MLP neurons of a small language model. Each row is named by its layer, matrix (down: output weights) and neuron, and shows model dimensions 48-143. Each number is 50 + 10 x the weight over its row's rms, rounded and kept within 0 to 99. A neuron's up and down rows have the sign that makes its largest values positive.
A block is one neuron, or neurons of one layer that tend to fire together. After each block is what it responds to, as a language model described it from the Wikipedia text at the highest values.

L7.down608:49 47 47 42 50 54 72 63 44 60 53 54 47 39 38 46 56 44 32 49 57 37 46 51 31 34 44 50 60 47 60 34 56 46 38 67 46 50 37 48 55 43 40 51 45 58 61 42 62 53 58 52 29 26 51 63 57 42 22 53 71 52 58 73 42 44 36 55 61 44 54 51 53 57 40 47 34 57 45 53 49 46 56 42 60 53 60 41 74 52 33 41 38 56 67 53
L7.down701:29 49 43 55 44 54 41 30 61 45 49 46 59 47 60 58 41 46 45 25 40 48 51 46 57 49 44 43 43 49 33 38 44 56 35 46 62 46 58 55 47 54 63 50 51 36 50 48 57 51 71 44 45 64 53 72 56 48 29 41 43 52 43 52 44 52 79 63 57 52 42 48 36 68 41 49 55 65 62 46 60 61 61 57 44 59 44 48 53 35 50 37 46 60 57 31
L7.down712:61 30 48 64 53 46 71 56 34 39 39 69 45 44 42 55 48 48 51 45 62 50 64 49 49 51 52 54 46 55 48 42 48 52 66 41 44 55 45 23 39 44 45 45 55 52 41 73 50 51 47 47 38 68 46 59 59 53 60 39 39 28 54 64 65 49 49 56 55 53 49 65 38 40 45 49 45 43 49 38 62 44 52 59 39 50 48 64 54 42 68 52 53 49 48 62
L7.down1209:31 62 46 60 50 60 61 42 41 54 54 57 30 62 52 35 31 50 49 37 70 45 25 32 63 67 65 50 49 47 49 45 44 55 46 58 64 41 57 58 55 51 58 62 47 43 51 51 62 47 34 48 48 53 65 65 40 38 45 63 44 49 50 45 52 42 65 72 52 45 40 40 52 53 45 49 58 51 59 48 63 58 65 35 73 63 44 49 56 48 48 50 38 47 56 43
Description: Digit chunks, often the final or middle piece of multi-digit counts such as populations, people, votes, areas, and in table cells, e.g. 6,8|90, 32|6, 3|00.

L8.down589:50 64 36 58 66 50 59 41 41 60 44 48 52 56 52 51 45 39 59 63 63 44 52 50 55 61 64 47 60 41 40 66 49 49 51 64 60 54 49 44 44 39 33 59 51 31 56 46 41 46 51 64 50 61 50 74 54 53 52 51 44 49 67 56 42 26 65 41 47 55 64 44 46 39 61 56 36 50 55 52 69 51 59 49 59 71 46 68 50 48 50 50 50 53 59 31
Description: Non-initial digit pieces of multi-digit numbers, mostly in table cells, stats, years and measurements, e.g. 8'00'm, 16'0', 37'0'.493.

L11.down34:50 59 37 53 63 57 66 52 43 35 50 32 50 56 47 48 51 35 59 59 66 61 53 69 61 41 46 69 57 64 61 37 25 49 36 47 39 47 63 51 69 44 64 52 55 47 38 57 57 55 38 65 54 62 71 55 48 59 52 48 44 41 41 34 51 58 41 47 52 48 40 54 34 56 56 52 51 47 45 58 52 42 56 55 52 55 56 40 50 56 40 44 36 48 59 55
L11.down45:52 66 54 26 55 68 57 49 56 35 53 47 72 64 52 57 51 50 48 44 55 62 50 50 61 47 65 37 45 43 39 70 42 56 57 71 36 46 57 44 57 49 40 39 28 34 53 47 23 40 60 42 31 56 48 43 58 46 56 50 55 54 48 68 61 52 39 43 51 40 43 72 43 40 41 37 56 50 46 50 44 49 57 43 52 52 33 46 51 51 60 48 56 36 60 51
L11.down105:50 51 53 42 51 54 51 46 24 61 61 62 39 52 66 56 51 65 52 72 50 31 55 58 46 47 43 55 51 43 51 41 60 39 47 58 60 58 35 51 57 36 50 61 57 51 35 50 56 46 44 46 43 48 53 40 44 63 49 51 35 49 37 53 64 57 54 38 63 56 48 48 56 43 22 77 52 62 59 47 68 62 39 51 65 39 41 55 51 58 77 32 61 55 40 60
L11.down129:57 51 65 64 60 51 31 37 56 52 40 44 49 33 34 45 57 56 41 56 35 46 50 54 54 57 51 52 60 76 44 52 43 43 47 56 44 37 39 38 41 55 62 61 44 44 53 59 40 69 51 45 50 54 44 30 56 63 45 38 54 45 58 56 64 59 74 54 51 38 52 32 31 56 42 53 40 57 53 58 52 42 36 45 55 55 54 44 59 42 46 46 50 52 38 57
L11.down186:42 53 57 49 51 71 49 37 46 48 55 42 32 55 67 66 47 48 48 49 47 57 45 48 50 48 39 51 50 46 69 57 36 47 42 50 61 50 45 46 39 69 47 46 51 49 60 43 48 47 38 52 53 46 59 57 74 35 56 56 43 44 56 63 43 43 58 42 55 64 65 50 60 48 62 58 61 65 70 49 42 48 57 67 59 35 57 62 64 56 49 46 38 71 50 45
L11.down348:59 64 62 52 64 63 33 58 57 44 57 56 54 52 51 43 47 55 58 54 57 50 59 51 44 56 45 52 28 49 47 36 67 31 78 34 41 36 35 48 46 54 51 42 68 46 53 48 52 43 49 58 29 67 45 60 50 61 59 39 45 43 52 68 44 72 36 61 59 43 45 47 48 44 54 42 46 33 42 41 40 46 47 47 52 54 47 49 29 54 56 56 42 45 55 54
L11.down422:58 55 34 47 53 69 51 53 49 54 35 57 41 41 38 49 68 55 70 49 54 67 56 63 60 53 48 54 47 72 39 47 29 49 51 51 54 56 52 41 53 64 62 40 58 38 41 60 31 43 35 65 58 57 48 48 76 48 62 46 57 31 54 55 56 37 40 39 47 59 45 54 57 43 42 53 60 52 46 57 53 54 54 49 77 49 61 35 51 40 51 58 55 49 41 33
L11.down480:52 41 53 47 59 47 51 62 43 54 43 48 50 59 55 58 49 47 52 52 37 44 52 46 56 61 46 69 55 54 49 33 51 50 58 46 53 41 39 56 56 56 54 47 50 58 29 41 59 53 44 45 63 53 49 62 54 47 38 43 58 62 49 42 49 66 35 41 31 48 59 40 47 53 50 54 66 59 60 62 61 61 45 43 63 36 45 61 49 54 39 48 53 62 49 40
L11.down537:52 46 39 50 58 57 57 62 50 57 30 57 65 54 60 41 42 43 44 26 57 57 45 51 35 36 41 57 63 35 60 46 35 46 60 50 46 51 52 48 57 52 58 35 70 58 44 23 34 59 63 48 59 45 64 73 53 60 55 59 55 63 44 33 60 53 54 43 24 44 43 51 32 41 48 68 59 33 28 39 51 41 54 66 35 48 45 44 46 61 49 40 51 44 57 43
L11.down627:68 51 44 36 60 53 46 55 49 52 39 44 45 60 54 39 46 52 44 62 67 53 48 49 53 60 46 41 47 63 45 44 49 40 62 36 55 46 48 51 49 50 36 58 44 53 51 60 46 48 42 54 47 50 39 51 41 50 46 43 59 46 61 42 53 52 60 45 56 52 48 50 51 35 61 46 35 72 64 45 62 43 72 68 64 54 32 45 37 51 66 63 58 39 31 41
L11.down738:49 47 56 48 46 50 37 61 43 40 49 34 53 47 47 44 61 45 66 51 51 58 49 62 30 54 53 50 52 47 40 44 35 64 51 61 35 45 38 45 55 61 44 29 49 40 47 51 23 60 48 74 53 41 53 56 60 50 44 56 53 36 49 57 52 63 52 67 57 55 42 49 60 40 33 39 52 51 50 50 39 50 48 37 48 51 31 57 53 52 49 53 35 62 54 56
L11.down771:60 48 62 56 53 42 69 50 35 33 41 48 41 46 60 54 50 39 41 46 59 56 54 43 53 55 38 53 60 45 51 44 35 44 47 42 32 50 49 65 36 66 48 63 55 61 49 34 73 35 38 46 41 54 48 41 49 54 59 50 38 71 57 28 41 61 53 37 45 58 34 52 33 53 44 42 52 31 54 63 53 52 37 59 42 54 48 39 61 56 58 52 51 61 42 47
L11.down818:72 25 55 31 75 53 47 40 37 27 45 55 74 55 47 48 43 38 65 64 66 62 46 42 70 50 57 38 52 64 68 46 62 41 48 47 58 58 54 63 59 44 36 37 49 51 40 46 42 67 51 52 52 60 48 56 65 59 60 66 59 71 54 44 38 44 23 51 47 62 40 33 60 48 34 46 49 57 35 54 51 35 58 64 55 42 56 41 41 41 67 45 16 55 65 66
L11.down1105:58 60 42 41 30 58 59 56 43 59 33 56 62 66 54 42 51 34 86 51 38 46 59 65 39 52 66 46 44 49 45 57 40 41 54 45 57 45 66 63 49 36 46 63 54 59 59 34 47 62 57 40 34 48 51 55 65 38 62 38 55 41 50 59 59 38 41 52 47 61 41 39 52 26 48 62 37 63 66 51 50 47 65 47 50 53 61 63 48 70 68 32 61 48 43 48
L11.down1125:57 35 65 66 30 54 60 50 59 39 49 53 55 51 54 39 42 54 64 45 43 55 25 61 46 31 51 53 57 46 56 40 46 46 54 49 67 59 41 43 65 72 40 31 48 41 56 55 52 71 49 40 53 39 52 45 40 36 35 42 55 59 63 51 56 48 43 62 66 55 43 60 32 57 44 51 46 38 43 42 43 54 37 47 68 45 47 47 56 44 65 49 59 32 55 61
L11.down1214:59 48 58 40 44 56 39 39 50 68 62 46 51 41 38 52 72 45 50 44 52 44 55 50 40 85 51 46 63 65 55 51 21 45 79 48 49 53 39 44 50 57 52 60 73 53 40 64 49 58 59 62 46 64 48 61 51 54 52 47 58 44 58 44 41 37 35 59 61 47 49 47 47 57 69 59 42 58 42 36 44 44 64 50 35 60 60 44 44 60 52 56 36 46 49 43
Description: Word-piece tokens inside German, Scandinavian and Slavic names and compounds, such as Wochen-s-chrift, Lund-gr-en, Slov-ens-ka and Lü-beck.

L8.down911:33 60 56 49 65 43 67 30 53 52 43 50 51 45 49 46 40 69 30 34 42 41 37 54 40 62 46 58 46 64 34 46 65 52 53 54 43 51 53 55 52 50 46 43 66 50 42 50 55 62 64 71 40 53 47 70 59 52 36 58 46 27 44 52 39 50 38 41 46 42 51 47 54 25 55 49 43 37 31 59 44 41 36 45 46 51 45 54 59 54 56 61 49 41 45 55
Description: Final word piece completing a person's first name before the surname, in sports, cast lists and tables, e.g. Just|in, D|ave, Edd|ie.

L11.down91:32 56 41 38 41 61 41 51 54 37 52 49 59 59 51 48 52 34 77 47 65 38 42 52 71 61 64 47 42 33 35 68 59 54 24 57 40 49 50 43 50 35 39 51 50 30 57 40 40 50 36 43 52 47 47 57 57 65 75 60 46 53 51 41 35 43 49 62 48 41 42 44 38 56 38 43 41 47 45 55 40 58 46 51 53 50 42 35 57 42 55 74 49 46 40 54
L11.down183:42 57 46 57 36 41 47 58 37 52 60 52 47 42 52 67 37 46 50 39 42 55 49 48 61 37 53 31 43 64 66 52 34 48 69 50 53 67 52 52 61 59 57 56 69 47 40 50 34 38 38 37 45 54 39 45 47 49 50 37 45 60 33 42 55 51 61 61 48 48 55 59 57 55 47 42 45 32 49 46 26 42 45 45 48 29 50 50 47 21 65 62 61 72 64 62
L11.down224:42 63 39 61 32 47 40 55 57 51 42 69 59 43 37 54 61 52 34 43 41 30 37 65 51 42 47 37 50 47 44 61 51 67 39 63 55 49 69 49 54 52 57 47 57 58 40 52 40 42 49 45 55 62 48 42 60 70 51 50 40 51 60 50 62 48 50 71 45 52 60 54 46 58 47 58 46 50 41 53 65 24 49 50 52 51 36 34 54 51 44 49 38 65 57 57
L11.down293:56 37 65 66 53 34 40 36 47 52 39 60 70 47 31 64 59 51 59 53 41 44 59 65 49 52 55 70 51 52 64 66 52 59 46 58 57 44 44 48 39 39 51 61 34 23 55 67 39 54 59 50 54 44 47 36 55 51 40 61 69 33 34 57 48 64 58 62 48 51 65 40 70 47 49 47 68 64 64 39 32 50 34 51 59 62 51 47 56 39 47 50 45 44 26 58
L11.down308:39 45 50 36 61 58 43 53 39 41 51 50 49 59 45 58 41 48 66 69 49 45 33 55 59 30 53 58 70 52 46 51 40 54 59 31 67 45 45 38 41 45 48 45 47 48 34 49 38 32 69 65 57 50 45 37 50 43 59 38 32 56 53 45 60 46 40 63 61 38 63 50 43 62 35 51 56 48 75 52 62 41 32 55 47 44 43 55 70 32 51 64 51 51 56 41
L11.down319:47 42 55 51 48 60 29 36 62 67 62 67 49 51 53 48 41 55 45 59 47 40 44 45 63 56 51 36 43 36 48 65 36 51 38 46 45 61 63 49 63 54 38 46 49 27 46 50 46 51 33 50 59 55 44 44 48 49 54 44 59 60 57 53 51 51 43 41 66 49 48 51 49 36 57 50 43 60 48 62 61 37 48 56 36 34 40 58 43 36 48 50 50 46 42 58
L11.down337:42 61 49 54 33 35 37 20 44 53 58 62 53 54 46 62 44 52 66 50 68 44 43 58 55 46 79 45 32 54 39 66 50 39 64 51 54 51 46 37 50 68 41 46 43 38 62 46 57 37 34 41 56 75 57 52 55 52 58 58 41 47 43 46 46 47 41 44 71 51 51 38 54 46 52 61 46 45 65 58 37 56 44 77 78 39 54 42 57 54 49 56 48 55 51 44
L11.down372:32 54 58 44 33 61 51 45 58 56 44 46 61 20 53 80 67 48 55 52 60 58 42 42 37 37 55 64 55 46 48 47 47 73 42 52 64 43 41 41 47 62 57 48 47 49 32 45 49 61 61 48 37 36 53 65 54 50 46 43 46 45 59 46 46 50 63 52 36 44 39 44 34 52 39 53 47 65 45 38 44 58 49 61 44 39 41 32 45 36 45 42 50 56 49 47
L11.down424:41 50 50 45 39 51 42 65 54 67 36 58 71 54 65 56 42 61 62 51 54 33 46 29 44 69 61 55 62 35 52 61 44 44 57 46 57 49 46 69 40 64 51 44 61 48 35 58 38 55 49 50 31 52 37 42 60 48 54 53 49 44 61 60 45 56 51 38 63 72 43 67 54 49 45 60 57 47 38 52 50 54 33 65 49 47 64 63 72 42 39 49 44 62 35 50
L11.down431:64 50 66 53 37 46 62 41 62 56 47 38 59 33 46 47 48 34 48 44 45 31 57 58 49 52 53 36 54 38 22 49 54 34 39 32 36 47 40 46 51 41 54 59 26 54 60 39 55 19 43 48 42 58 58 64 62 60 44 55 58 52 43 49 44 54 53 62 48 47 59 43 64 71 47 61 58 48 38 63 56 38 58 50 66 38 78 49 41 42 51 49 61 51 64 45
L11.down484:54 65 46 20 67 25 45 49 59 55 62 46 56 57 40 64 49 63 70 45 59 43 34 29 51 49 51 57 61 51 61 41 76 45 35 43 35 46 52 36 49 44 42 53 52 68 71 51 51 45 34 47 68 56 36 52 51 52 44 47 61 64 46 56 46 51 65 51 60 53 53 50 54 39 50 38 46 34 54 42 70 32 61 54 36 49 48 47 47 62 55 62 67 66 47 57
L11.down511:54 40 62 58 55 61 64 54 50 59 50 46 26 50 63 56 68 57 42 60 61 59 46 40 44 32 54 37 50 49 46 52 30 44 49 47 54 37 58 45 58 54 61 59 50 49 54 71 39 62 53 61 35 54 56 64 65 39 54 56 47 57 60 55 50 52 52 48 33 34 58 55 48 63 44 38 57 59 53 50 50 52 40 45 46 38 41 44 37 54 38 61 56 51 66 46
L11.down597:32 55 42 65 46 64 40 51 58 58 44 57 48 47 59 44 51 49 65 50 59 47 53 37 67 55 62 73 42 52 50 35 45 32 52 69 70 52 42 68 57 48 61 46 48 56 44 57 40 48 52 58 36 56 64 48 49 52 65 33 53 56 55 41 53 43 46 44 56 48 28 50 43 66 50 38 47 32 62 51 62 56 45 48 37 62 66 43 51 52 39 48 48 49 53 51
L11.down908:32 40 52 53 26 56 45 55 46 64 60 49 49 44 45 49 49 56 39 62 56 53 53 46 43 57 65 35 24 64 42 63 52 28 37 48 63 52 67 52 42 42 50 46 43 27 44 55 55 47 45 65 48 33 54 54 30 44 60 53 40 43 50 35 66 47 42 40 77 35 45 57 45 53 59 42 62 55 53 58 41 39 60 41 49 48 55 42 44 53 38 68 58 63 42 54
L11.down993:39 62 61 55 45 56 44 55 48 51 48 46 27 48 72 46 55 52 52 51 48 37 50 59 56 65 54 49 60 54 64 66 38 72 61 59 48 53 60 56 56 55 54 58 36 38 39 51 49 69 42 46 47 66 46 50 52 43 59 47 50 45 55 57 49 49 56 50 60 58 41 57 63 44 39 47 47 56 47 66 50 60 45 59 39 25 56 66 31 44 47 45 45 51 48 52
L11.down1059:60 52 54 63 55 41 45 51 67 55 46 53 60 56 54 52 55 47 44 60 34 46 68 58 50 51 49 58 57 49 51 46 54 58 52 40 55 37 65 46 62 41 43 46 54 63 30 53 58 49 52 57 39 51 63 53 46 68 45 61 49 69 65 36 50 46 51 42 46 44 51 59 67 40 57 53 74 58 48 66 45 43 59 48 58 35 55 52 53 42 38 49 47 54 33 42
Description: Final digits or decimal parts of numbers giving measurements or statistics, e.g. 2.2 km, 1500V, 16.4 points; also has/had before been.

L8.down793:42 60 60 68 71 65 51 41 36 54 43 57 38 61 58 51 54 56 46 45 41 48 40 46 32 43 49 51 49 45 52 37 40 42 44 64 52 43 39 54 43 53 53 38 40 36 60 48 48 53 36 54 51 45 47 64 63 51 38 40 50 47 66 58 48 37 50 43 37 73 58 46 53 60 60 41 33 58 55 24 44 46 63 59 52 62 62 52 67 45 51 32 37 34 62 43
Description: Word pieces inside non-English first names, mostly Scandinavian, Greek and Hungarian, in cast lists and tables, e.g. Nil-s, Gust-af, Konstant-in-os; weaker on other mid-word pieces and sentence-initial There.

L11.down7:40 44 50 42 24 48 50 64 48 68 25 52 54 39 38 38 61 48 45 44 52 59 49 53 61 45 61 53 50 42 52 61 63 42 56 35 56 55 56 56 62 61 61 51 38 55 53 47 61 53 47 61 66 40 55 40 35 56 60 42 40 68 42 69 44 58 43 70 44 69 56 41 67 54 44 33 52 45 48 35 59 52 45 55 33 58 38 45 57 60 37 50 46 29 44 42
L11.down14:69 48 57 52 60 61 65 35 48 49 37 40 54 57 42 51 52 51 39 42 33 60 41 48 39 51 41 39 58 53 52 41 50 72 42 49 76 47 43 53 50 32 36 57 41 68 52 30 64 39 52 33 65 54 64 26 29 50 51 50 50 47 44 67 54 63 61 51 46 60 46 51 42 59 42 48 52 54 48 36 53 57 53 51 58 62 28 51 61 40 57 43 33 68 60 21
L11.down56:36 49 32 48 34 45 69 52 37 37 39 37 43 42 47 60 47 42 60 68 47 43 42 54 53 57 63 59 52 34 54 53 68 59 50 51 53 50 48 38 47 47 49 38 64 41 51 52 53 59 57 47 67 54 41 54 70 42 45 53 59 62 56 36 62 47 47 44 52 27 60 60 52 58 62 36 50 23 47 47 60 47 56 71 53 59 50 60 55 50 45 59 60 34 25 49
L11.down76:54 54 54 39 41 57 60 33 72 34 48 45 59 58 42 40 30 28 56 67 37 40 34 44 54 48 64 41 46 47 44 59 50 44 50 57 40 37 30 40 51 55 45 54 47 51 49 38 38 32 41 28 47 52 49 36 62 45 53 42 49 54 31 54 60 52 57 33 50 58 49 68 51 39 44 42 55 50 73 79 52 49 22 56 54 39 43 61 51 50 66 37 44 54 60 46
L11.down299:31 47 41 50 62 45 43 66 74 38 40 49 63 47 47 48 47 45 48 48 37 58 43 51 49 40 51 56 43 52 56 66 46 42 53 37 50 36 34 45 64 46 66 51 61 36 47 64 43 50 49 66 52 54 45 49 47 49 51 42 46 58 50 56 38 60 68 50 36 61 49 41 59 54 64 48 31 41 43 53 52 43 50 50 43 53 62 57 51 53 41 50 48 56 64 45
L11.down420:48 48 47 61 44 48 56 47 59 31 58 54 38 48 41 38 53 53 47 37 55 60 58 65 64 39 37 35 61 38 57 45 49 47 28 51 41 49 46 66 65 38 46 38 45 31 34 58 47 36 56 31 57 35 35 59 59 54 43 48 56 63 51 62 33 51 57 47 65 51 42 61 70 57 34 31 34 43 47 59 51 52 26 49 49 45 56 51 54 41 47 47 58 47 49 46
L11.down450:56 56 46 41 71 50 47 43 66 44 51 44 38 50 61 54 61 59 58 62 40 42 56 59 66 54 52 48 66 52 53 44 39 53 42 47 61 40 51 48 45 68 45 47 46 51 52 60 45 64 36 50 75 60 36 60 45 56 58 50 72 46 52 58 49 46 41 58 53 48 44 49 72 56 54 34 53 50 55 49 38 69 42 49 63 57 61 35 54 49 47 55 28 47 51 57
L11.down602:36 51 45 74 64 39 68 44 53 40 38 61 69 40 36 33 66 47 28 45 41 55 55 49 53 46 65 63 60 50 41 41 56 49 50 46 39 41 50 65 45 51 54 53 55 59 67 50 39 44 54 34 49 62 51 63 54 53 30 60 70 45 52 47 59 49 51 47 37 55 65 44 58 38 62 45 45 52 55 33 52 51 32 65 51 58 56 46 43 33 36 54 43 54 57 52
L11.down802:56 56 42 57 49 54 58 45 61 40 53 44 49 50 57 44 61 38 54 53 48 50 45 62 47 65 51 62 47 57 49 38 52 40 53 78 52 53 49 54 44 38 51 27 54 60 50 41 60 61 43 49 46 36 64 50 67 46 11 53 43 45 41 39 54 42 48 56 46 42 41 43 53 63 70 51 54 53 50 29 46 32 54 27 62 48 61 36 49 30 40 50 45 39 57 40
L11.down855:55 43 51 54 63 56 61 42 47 56 45 42 41 36 54 23 61 45 43 56 49 70 69 38 44 46 58 44 39 45 64 56 54 42 48 65 57 40 47 45 61 52 46 46 71 38 65 52 49 40 52 52 37 42 51 66 55 37 54 66 41 59 53 34 64 54 63 36 53 63 41 52 56 69 61 53 69 38 45 62 28 65 45 61 47 69 58 45 50 49 38 53 49 43 53 47
L11.down891:45 49 41 62 42 48 41 61 50 41 44 69 45 66 51 56 56 48 39 30 59 43 50 41 45 57 44 56 59 62 48 50 48 37 51 60 52 58 39 51 48 67 50 43 49 63 47 31 53 59 46 51 37 46 47 63 51 43 44 66 51 49 41 51 67 67 33 59 62 60 68 51 66 34 68 62 67 55 45 31 57 50 61 48 49 58 50 56 54 58 39 34 33 34 57 54
L11.down906:65 44 29 58 36 68 52 62 51 59 54 48 47 46 43 42 45 54 45 43 62 54 63 46 56 59 54 56 67 48 36 39 43 62 55 38 53 36 47 53 40 47 35 34 49 49 43 39 45 41 56 56 56 49 58 45 44 29 31 42 35 59 58 57 62 59 41 42 45 42 63 55 47 55 52 51 54 62 50 54 41 60 62 63 47 67 46 52 36 26 47 38 60 57 45 55
L11.down926:47 41 36 67 44 70 56 46 62 68 61 49 54 51 54 47 49 53 51 60 59 48 43 42 55 39 49 41 47 43 36 49 52 40 43 49 60 43 54 40 51 44 45 69 33 46 40 44 68 40 62 56 52 52 29 49 62 74 53 52 30 42 42 67 42 41 59 57 51 48 53 59 67 37 21 50 60 60 55 43 48 41 30 44 43 50 50 58 63 72 60 24 52 68 51 63
L11.down938:56 58 59 47 47 61 57 49 56 55 35 72 57 48 53 48 41 57 51 67 53 53 46 46 52 41 44 51 65 47 47 61 41 49 43 59 72 55 56 49 47 36 52 50 16 44 19 56 52 36 48 41 55 34 43 49 56 68 45 60 46 56 73 45 54 46 36 54 42 52 56 55 51 49 41 65 56 68 82 59 54 45 37 63 66 43 53 48 64 51 47 47 58 40 61 48
L11.down1051:56 40 54 76 43 59 33 61 57 52 40 47 66 59 44 49 48 37 62 54 48 60 69 60 51 49 62 47 50 59 49 46 56 53 51 76 41 42 45 47 45 53 49 62 42 51 33 32 42 35 36 63 65 65 30 52 59 35 39 66 65 61 59 65 62 37 44 60 44 61 51 40 61 66 66 65 59 62 54 53 55 50 36 58 53 78 54 52 73 54 52 49 66 47 64 55
L11.down1115:38 42 60 51 50 49 52 60 44 42 43 56 66 57 39 51 45 39 49 48 38 58 52 45 44 50 63 43 61 52 59 49 56 74 45 49 34 46 68 39 53 48 71 58 55 46 37 47 28 73 54 29 58 56 40 66 47 66 48 39 70 36 57 55 52 44 45 35 39 46 65 40 63 36 44 30 50 37 50 50 70 46 47 45 59 55 28 40 52 52 49 51 47 50 50 67
Description: Fires on the final token of a person's first name, right before the surname, in cast lists, credits, sports tables and rosters, e.g. Paul Rand, Mark Dacascos, Sam-uel.